Weights of a small GPT-style language model, trained from scratch on English Wikipedia.
Size: 10 layers, 8 heads of 64 (2 for keys and values), MLP 1344 SwiGLU, vocabulary 30855, 58.9M parameters.
Architecture: RMSNorm before each block, rotary positions, no biases in attention or MLP, untied embeddings, normalized queries and keys, capped logits.
MLP neurons of a small language model. Each row is named by its layer, matrix (down: output weights) and neuron, and shows model dimensions 224-287. Each number is 200 + 30 x the weight over its row's rms, rounded and kept within 0 to 999. A neuron's up and down rows have the sign that makes its largest values positive.
After each neuron's rows, "fires before" lists the tokens most often just after its 100 highest values on Wikipedia text that the model never trained on.

L7.down1078,253,232,212,220,158,285,171,186,159,208,193,188,125,225,170,220,143,220,242,185,203,222,200,163,160,163,164,200,165,231,200,207,184,210,94,246,173,208,194,180,233,239,222,223,213,180,210,201,190,251,195,283,203,185,187,173,253,236,216,196,219,174,219,204
fires before: " with", "ate", "s"

L7.down1061,236,202,239,194,227,159,165,230,193,224,158,145,155,146,186,198,187,174,231,201,219,188,215,224,211,222,225,188,169,249,193,231,215,180,219,238,262,183,130,188,250,210,260,229,211,250,221,227,200,244,204,201,181,194,216,172,271,173,243,214,191,183,157,188
fires before: " W;", " D;", " L;", " |"

L7.down370,242,152,235,171,207,162,216,209,191,152,244,149,138,129,145,196,233,183,196,158,229,172,201,214,269,180,215,200,225,180,205,241,240,213,171,191,205,206,289,194,262,187,168,216,197,215,161,187,240,223,193,191,215,177,224,170,210,223,206,247,191,221,222,174
fires before: "|", "\"", "|---|---|---|---|", " |", "|---|---|---|", "|---|---|"

L7.down21,189,201,207,154,219,204,251,168,243,228,185,209,204,268,209,166,185,234,109,236,227,163,202,219,167,200,208,208,171,220,213,193,242,188,170,212,182,203,149,232,227,197,214,215,194,174,162,272,247,200,246,187,198,195,222,169,274,193,184,172,204,230,171,177
fires before: "|", "-", "\n"

L7.down615,162,218,241,220,219,204,188,289,127,230,263,210,166,243,180,195,137,191,200,181,211,208,213,222,219,166,213,218,219,173,223,216,181,217,226,195,204,198,210,188,153,130,170,248,239,188,208,171,220,221,200,190,198,183,200,239,162,201,210,262,207,233,172,142
fires before: " of", " that"

L5.down1045,217,199,227,238,195,192,109,190,165,252,241,197,211,183,209,181,196,194,244,210,153,170,241,162,98,218,178,213,148,216,189,177,260,198,173,209,181,220,200,214,202,201,266,234,268,234,223,220,211,163,249,147,191,209,178,179,170,206,158,175,217,252,225,231
fires before: " with", " and", " between", " the"

L5.down290,221,186,230,206,190,175,201,204,209,249,132,173,169,202,216,193,154,169,236,180,156,203,191,208,208,249,189,179,182,154,181,178,204,179,176,191,182,176,281,211,184,168,192,247,225,168,223,163,216,206,177,229,251,221,160,147,191,210,226,241,226,230,211,171
fires before: " as", " of", " by", " =="

L7.down1238,155,222,189,264,187,234,207,217,230,209,225,195,238,179,197,187,247,225,176,210,238,189,132,184,194,226,197,203,198,191,221,233,166,181,143,214,234,181,223,195,184,157,199,240,196,205,202,160,175,136,211,244,219,196,219,141,173,169,155,198,173,205,170,169
fires before: " as"

L5.down969,191,175,179,234,169,220,160,202,218,198,223,201,153,215,222,174,209,190,146,249,186,224,165,201,223,228,165,218,196,219,188,186,221,199,177,202,190,213,172,233,190,192,147,179,214,224,180,158,168,188,153,243,153,196,215,219,164,216,257,194,196,166,147,150
fires before: " the", " a"

L5.down153,162,172,283,185,175,226,191,174,194,160,203,226,234,216,188,257,209,130,210,164,154,185,188,158,221,195,223,233,236,203,165,230,222,198,203,196,215,171,123,173,179,205,239,208,198,183,229,244,189,196,181,189,220,191,190,250,220,201,221,228,205,223,194,209
fires before: "\n", " |"

L7.down1188,239,222,209,158,196,172,209,249,228,196,207,198,198,182,195,189,233,192,212,163,215,257,201,185,207,158,188,217,184,263,191,234,235,202,256,181,169,191,238,231,210,208,196,211,195,258,179,187,212,218,196,183,198,205,174,157,212,153,213,238,196,178,163,138
fires before: " |", ":", ")"

L7.down469,179,193,128,188,188,200,202,204,216,200,281,185,222,160,191,199,188,216,219,189,147,199,220,183,173,250,223,163,173,236,203,239,238,169,204,205,203,213,186,174,248,194,273,143,197,167,191,266,186,188,203,221,220,200,196,239,228,220,192,225,251,153,234,226
fires before: "\n", " be", " have", "-"

L5.down128,189,208,203,226,151,167,168,170,243,208,147,177,209,199,199,185,204,192,206,169,242,258,197,169,203,163,210,173,225,217,208,228,193,233,195,152,196,186,189,177,192,203,193,207,208,220,244,173,156,249,197,227,247,232,155,152,246,167,176,199,139,203,249,228
fires before: " in", " as", " with", " on", " for", " and"

L3.down768,163,232,160,133,180,187,155,242,120,161,223,160,202,188,216,251,240,237,185,188,183,153,225,190,167,178,190,170,228,177,202,228,244,221,233,201,180,248,276,280,170,215,200,194,175,197,219,269,207,184,246,191,150,211,204,205,195,229,191,249,183,197,258,187
fires before: "\n", " a"

L7.down43,178,187,222,218,163,209,190,187,201,237,269,169,215,168,181,187,169,220,216,174,271,227,256,240,181,225,178,216,227,192,195,229,202,223,187,177,273,179,167,181,190,217,129,202,184,196,195,170,187,178,177,252,193,165,204,211,187,224,236,193,236,193,231,199
fires before: " 7", " 6", " 4", " 8", " 5"

L3.down1327,203,167,214,264,229,172,203,217,175,199,168,204,171,195,178,192,184,180,152,203,206,254,185,204,216,264,188,214,215,191,217,163,182,216,138,201,216,216,244,192,189,141,291,217,202,175,188,218,211,164,200,205,227,231,230,232,226,191,190,112,208,193,173,257
fires before: "\n", "-"